Weights of a small GPT-style language model, trained from scratch on English Wikipedia: no biases in attention or MLP.
MLP neurons of a small language model. Each row is named by its layer, matrix (up: input weights; down: output weights) and neuron, and shows model dimensions 32-127. Each number is 500 + 40 x the weight over its row's rms, rounded and kept within 0 to 999. Numbers have three digits each.
After each neuron's rows, "fires on" lists the tokens most often at its 100 highest values on Wikipedia text that the model never trained on; "fires in" lists the words (lower case) most often at its 100 highest values on Wikipedia text that the model never trained on.

L2.up613:473468501461518566521529567520525470554411501487442445531486489483515471494543550398528491511473517416538499483494461492437462546483537499500440554526435542506530541457480486504489488480526438473513479482549486472501478572533526492521449475513563509489518500511481460489577503445523468474
L2.down613:509443548525388489502437525450528442495500545536504506570495582511479503493514549528615528516433509446476503462452497453475497513537569543504506524437473499483534521538585564523439485500518436474464554478559501495609506544477426502458518491529527504471452638504526489475559521612445462481
fires on: " of", "n", "h", "ch", "ak"
fires in: "of", "romanian", "finnish"

L2.up499:436417477461465521554458469466490566460497506542521515537536486449559425562455504444500547467579539490466493530536444499513520448454450441511556464504483494487474526576479544441565472468521531520513508479482554482476505459501431557503458466497526475486449441480501485498528516422509504494
L2.down499:490520536509528541522537431525519551475510504499434486449521461520488514560522475411471442532528513510517469515530528613459471557519532494510512523455574548480510490467511491538455545558533455466480521509453507552523522498534509569509487478444476416438502492420467422476525570453513543508
fires on: " it", " It", " of", " they"
fires in: "it", "of", "they"

L2.up477:463503502504541530438519578505448553504414558495563468437485464557543516507487522482433551487461497506492554462556419471524531456476518547513517439583441464512467547522510472527506515550512465518466413459523569535426463522451510497552564521519495484498558520531453521498547512504541538486
L2.down477:498462450459532433542466518553524567498470499499385517500520518535484547490507494424487522419462523503457457512533479463534488616521507512543535447504466453491520594537552477504502479484507543524514572507464518483522577509500470427521441451434482582460485470486493539496477563487543468508
fires on: " years", " months", " than", " War", " over", " weeks"
fires in: "years", "months", "than", "war", "over", "weeks"

L6.up651:434520509439504466461435591438527494566569538488522494504512471511570516461596492462476530504500528468477511538517485546535526489550558483393503524546498560561469457503548405497536457532544476510538559526454499511569445533471481435430487554469528487501524504452524412514535517543553506563
L6.down651:516481540497538508553472483494470551409526453528474474514489419533520506543522508462503512475519481518442467463509547534411403493550476491424491470502504540553450499554516442488503538452547496492530485535532472473481458524478512500491480477478539419474520497520439505506404516500477480532
fires on: " the", " a", "s"
fires in: "the", "a", "s"

L2.up1127:512520517511461409553489555506489507521546501509532494475519502504489513489468502572438590514403423529542485497494510562565514519422494519495530484557476514541468563444510501430523537505484502493449502427521425492514491547509546541509518456514569482498484538546470512541527462520515538492
L2.down1127:495521521529463511563518531518459508464540482540511543563520509473476510499425584514517506516508510523443492506487486521522453587557439533452607560500575567531540502468547458492518530504508535573491543439521500475491469530515568505460489519545482381505454538538480503486493473531466546483
fires on: " of", " as", "r", "gg", " when"
fires in: "of", "when", "as", "raggedy", "if"

L2.up768:531541520541527469504510515556471423533428527539506503485549517525464510473478447471503479497496422425473487475538517425469556466467552467431480495482439551505530503492515544501491477546464508429485531525500464488502456441402475518492542544512508527510482524553557567505604500493559470480
L2.down768:548466491495453494535514487511589488518482492544485513456515520479493457541473508551545546379523479523444529482459478532559433521573523445498543526497481446519540503539548528519455446524504475444479467408530446534453474524504478540402466433549456497468446487537533534461499442536447476504
fires on: " of", "s", " as", " joined"
fires in: "of", "assists", "as", "joined", "joining"

L2.up560:470489550404475492518578526592496451508465551505443436503528524463468487502498562556522503523523410488507521468478440479596525484503535528500515483455487533521457501429466464476507393548519534499527551520493508469503485478517482521523456490458484481494501549455464511457530574607581576388
L2.down560:471442475572529557489483524471457482476536518543510556522528496488491520523529491453513519556509518496536470431514380511525449545482529481574512547508402516484464511499519514527462489532457469538501575483514553526515511530464468498550575525493449504468483475397539482455477562477539463487
fires on: " All", " each", " all", "n", "s", " of"
fires in: "all", "each", "both", "of", "those"

L2.up427:510524536651550442456542555504518470546470527469472519384491437491422590499511525497506447555486461544515496505548539525496473480488551492452461528465516599572546517557479455463507527541459519509518511493528459527488492558437542490467527465487470471487439475489505536507519501483467502520
L2.down427:457460496472476533498535518501502521421501552519541484518430537529512427481534510574445475505579489490505523557535451516577499606483463475501441477482453507507516512462513486495539554458520526500572467456480561436531550491592516459438474464506520426454491501507528543602487480560499473463
fires on: " of", " to", " with", " as"
fires in: "of", "to", "with", "as"

L2.up199:439476508532535485489527461517513490518479481465476422488516495467527484509470524557470450530481407556587498534484603454553496466467582492490525509425454498514513469512445425515512496562467464495549515548503461463491510566480498563487519506454512446541495440492401538499495417456555487486
L2.down199:497474507502547518563500534445514549484547494467570512521489480484527537473474540500467439523427573507507486511522473500539524515433473481451483476501501541517471533501477504473525499583505557505450462445407459534527449491458476467594497448511506459547457548465481512477488399523456479520
fires on: "on", " before", " after", " until", " of", "s"
fires in: "before", "after", "until", "of", "upon", "since"

L2.up246:453439517461491601510392513560454548510511536530512399513484502485538480481478535548454489484519459584438511524455525540464476506472487486484578509540464437473479526488579537521544451569475484526517522505476431524560508493508556473464469498496534473539489444482485566501564463475454542566
L2.down246:510480529482525531527559539457517580475543511447534512491525507531478449552499458438522474554501460524520492465494557479489489523444514494520561501473493526516509497450499608539497510487504502511518524476477477602452492451470513532545483501429480451441494435460441480542487436494493542541
fires on: " to", " would", "t", " should", " could"
fires in: "to", "would", "should", "t", "could"

L2.up707:553529516469481467475533468470540491560597531520512501429452452453489461518513528515612436430506455485471406603502491484509504496459510495523464579500546550462504523544515494480518480494471521459530489411449476559549484449486488462533522466482504597432490508550528521494522464468454454438
L2.down707:504475489554509539540493515462491470508540509519552509501472460527508525561439455497456521477464469500540510430375574526482465551529517441465551469470524450451451478577482470458436512545442522417475504426436446519504589568511486529473504480500511525440503516529547434485517468483517517442
fires on: " of", " northern", " to", " left", " from", " southern"
fires in: "of", "northern", "to", "left", "from", "southern"

L2.up1089:458576419571502535500549585525511458533475480503491508391545555501559541547502503510426520514466468527538470558441515500516523500453564507473469541537489490503555427559557436529503464525479544518515576494552515570517507488474458498444480470414506512472505496465473476537465570474476517522
L2.down1089:475550552539462529515579503487442484540459495520534454452464497532484528522546458510341525493540559532501503498499450517460505419466503470510537465450557472500512431508492508503517502485534486553433532566547487430597556505506501460504480453485437473454515510481462470495445539543503462495
fires on: " of", " in", " to"
fires in: "of", "in", "to"

L6.up1275:506566480502516577447465497493487540575459548516471474432506526468523513491481502481424513545420511575541504440496522513523515480463490477580528506524456580489471505527478528379508474547532498453442462492500435487506486491464448547485583520464474482425523554506513532498563463512435569493
L6.down1275:520519541486527539536490450458522466559529552508509509476460543474481515571479484479532493488441550505521473531503519449512552485481538495545512609468493558514513541518413483550524528498519461471533481574499537571535474496518451489502541524543472527541467561510391536472528451534466519573
fires on: " in", " of", " during", " from", " after"
fires in: "in", "of", "from", "after", "during"

L2.up921:500575502503453530525506636491511486514586453480491417487387499477522503515543488498488570525449540481505516449501503552536495498451454481503494528542520510491492497506428491494504493538464414515449514510464480513426484585543469492549509604482471507594519442489490436527528457458471594484
L2.down921:446536549407516548469492452582477550552547492465433508447470488557498478574511490552369516459484572499485517568456510494516561502499437553488543478483539455473462494521511470474498579534486520533461523534463522458468504454437523492494493488486439555520487525506507488498467527447508497486
fires on: " for", " on", " in", "ing", " of"
fires in: "for", "on", "in", "of", "charts"

L2.up602:564486544570432461506418454485458456483551498492523473459474554570466554445585521537491496496406444516522482490361485480594478475439495495559511551488523488530455504506505445500499436480493469516470482467523520504496483454522518482582569543485524549541487438496494482573507501573480529539
L2.down602:516517437473499499510469491532507482519479530532511496493455460511487502535503474539490503531540525541561480435474501514483575534528491472537494572474464405455512546495512523470474442540575500463497531483502533471502468504470494554627518548561539504522524526479528514512499499525520486494
fires on: " would", " were", "ed", " consisted", " could", "e"
fires in: "would", "were", "consisted", "could"

L6.up133:484445462531480431474497561452528529482567447504519436497481509474444429476448502523524490546492477466502485497580569512421489485518466546539470461550435526550508538524488525544470477504515431400510415454486414514457486447484421512520529517493488467505441501506556523489496540436542491499
L6.down133:417472464448505497491518493572531560531534466461445560511462514507512482485467528488619513606469501503422471563478516438475525572528516500448471472526431479490456453483521556462499540498432526552476493507488483567577531492487523425542528518387476522470483506470555506427524569522517524504
fires on: " of", " there", " this", " over", " years"
fires in: "of", "there", "this", "over", "years"

L2.up1241:510462453482491475526520499432548528531505571472447504467484626483549438449528507527422475475486532468482468519536437504537534476491567545523465498506476513531557484580505550486519501432453569480507454501552529525522450450484565514572522426517544505478480522552548523514501534540455439482
L2.down1241:512496496495469529477467483538505570487446571499457485487550443502580499513535533515528496553546476462426517516539501494564495493502492537504500480526538556418493596476493516510488527459556505486459542500581418518498565483560529514467452505515491471495494473472469483520477461547469460571
fires on: " of", " as", " called", " Mount"
fires in: "of", "as", "called", "mount", "named"

L2.up837:529528502511455443479505502533541524498583571474597448455496461568540456428541476518522416467507510490441435520473472525600440460435499415486534445525518566481450475533550500447518521533482493490484532493508480531491530491486530466504515515479485561485529524530496481497537482504485520480
L2.down837:471513461515466512508482547446506505521479551475390466477479439488454480486463479485340536536532442522541533554500500529512510488569517530488552523503551465509525540525534475549502455520594526592421442529520483393489496444502522497498427499502544528445465489488517561501474455497466506583
fires on: " of", " in", " to", " northern", "ern"
fires in: "of", "in", "to", "northern", "eastern"

L2.up212:491481514495535471459535417478596526563489535508560549462483486466557430484586535474458521553516550523517468542484456557501471466456509482497531552434460480522535467505516520508510477476528556547528494489486552468592423553534566559460538470553517544496473456492521471476441492462502523516
L2.down212:509442502503456456481515454453524530458533528548503485451495479506510471451498443506261481468482541563550533420553473513425524494531537497506479452427503501417490516430590458503460482567572506435424526510509493536489544530532474495472445453524514482502422534567510557534467563476507549557
fires on: " of", " these", " those", " various", " These", " to"
fires in: "these", "of", "those", "various", "later", "to"

L2.up856:537497460443449467519454540496526444500524483508558539538501533536498518522589433540481558536514463427521506611438523524456560500410444490484475554453499486459495472474480466467510576438461542516557446482440470422494538514503563485490481479540535541529500546479505436501460499469552546461
L2.down856:522535508533508470468552508524498543535523415545448481495464557519503525547500501510456514482454550494500546511544510517527475514470563503515542495505534575463529537449500492361491452464580454431425494468487388509492471477493530451449516521481503539559528507487465439462477498518489500526
fires on: " on", " at", " in", "gl", " which", " for"
fires in: "at", "on", "in", "which", "for", "what"

L2.up718:449552456492525444469490480454463423528479500567476505527535535561440549477426458529413531489588490552547528536497540585507505473528509502524514561545478453575502514521438483555387496516526494514468511508512479472540432524471566570417549517503456596501478512519557490502444549551510525504
L2.down718:504487533447546561563500525510439534489534482492490515484437507486532424473528505550363498511433410528466572485491499458463517571426453451500531447490563564410485504417519519534541506508512445474532535511458477475509501492533463505544456458497526503502519534517504536546510493452472492502
fires on: " British", " of", "s", "ita", "n", " Japanese"
fires in: "british", "of", "inhabitants", "japanese", "as"

L6.up654:410485482508431544471472496458439501511581526569434524483572505514528456394468518550435580465503455512487489492519465504382550468508620469472514446511477530473474450463531506539465522493516488503479436479547442489524513477534505525554530506482481470487520421478584526475471492452478476532
L6.down654:508551491534464536486515499494449471493511457447450507467458475540483463541503545451465497478500488519456538456530521598409497454536544466554498491472484574517432516587554396549457570530549494460509411546511521505530438503496481518556450460512477522518498500487510476527487548487445480485
fires on: " a"
fires in: "a"

L2.up824:523545431487484499515450496525422572538491492509475374534392540526452464558467460516529549468526505537513457564530475540488479504550531433481522496488503496447462527460460522495484464494492484514507525461446460542526532532529482500536467544539504440503531524486477468499499456430468513497
L2.down824:555494461487490456492486450470436507534481488501450360528517530472472436509548446497514469502524558492556539477551543492543518547541426496578508511515464550454482464473518509515539480486452424507541453554437534534563485439540468580482467495424525488494512450466451480529513496492520491487
fires on: " of", "t", "it"
fires in: "of", "t"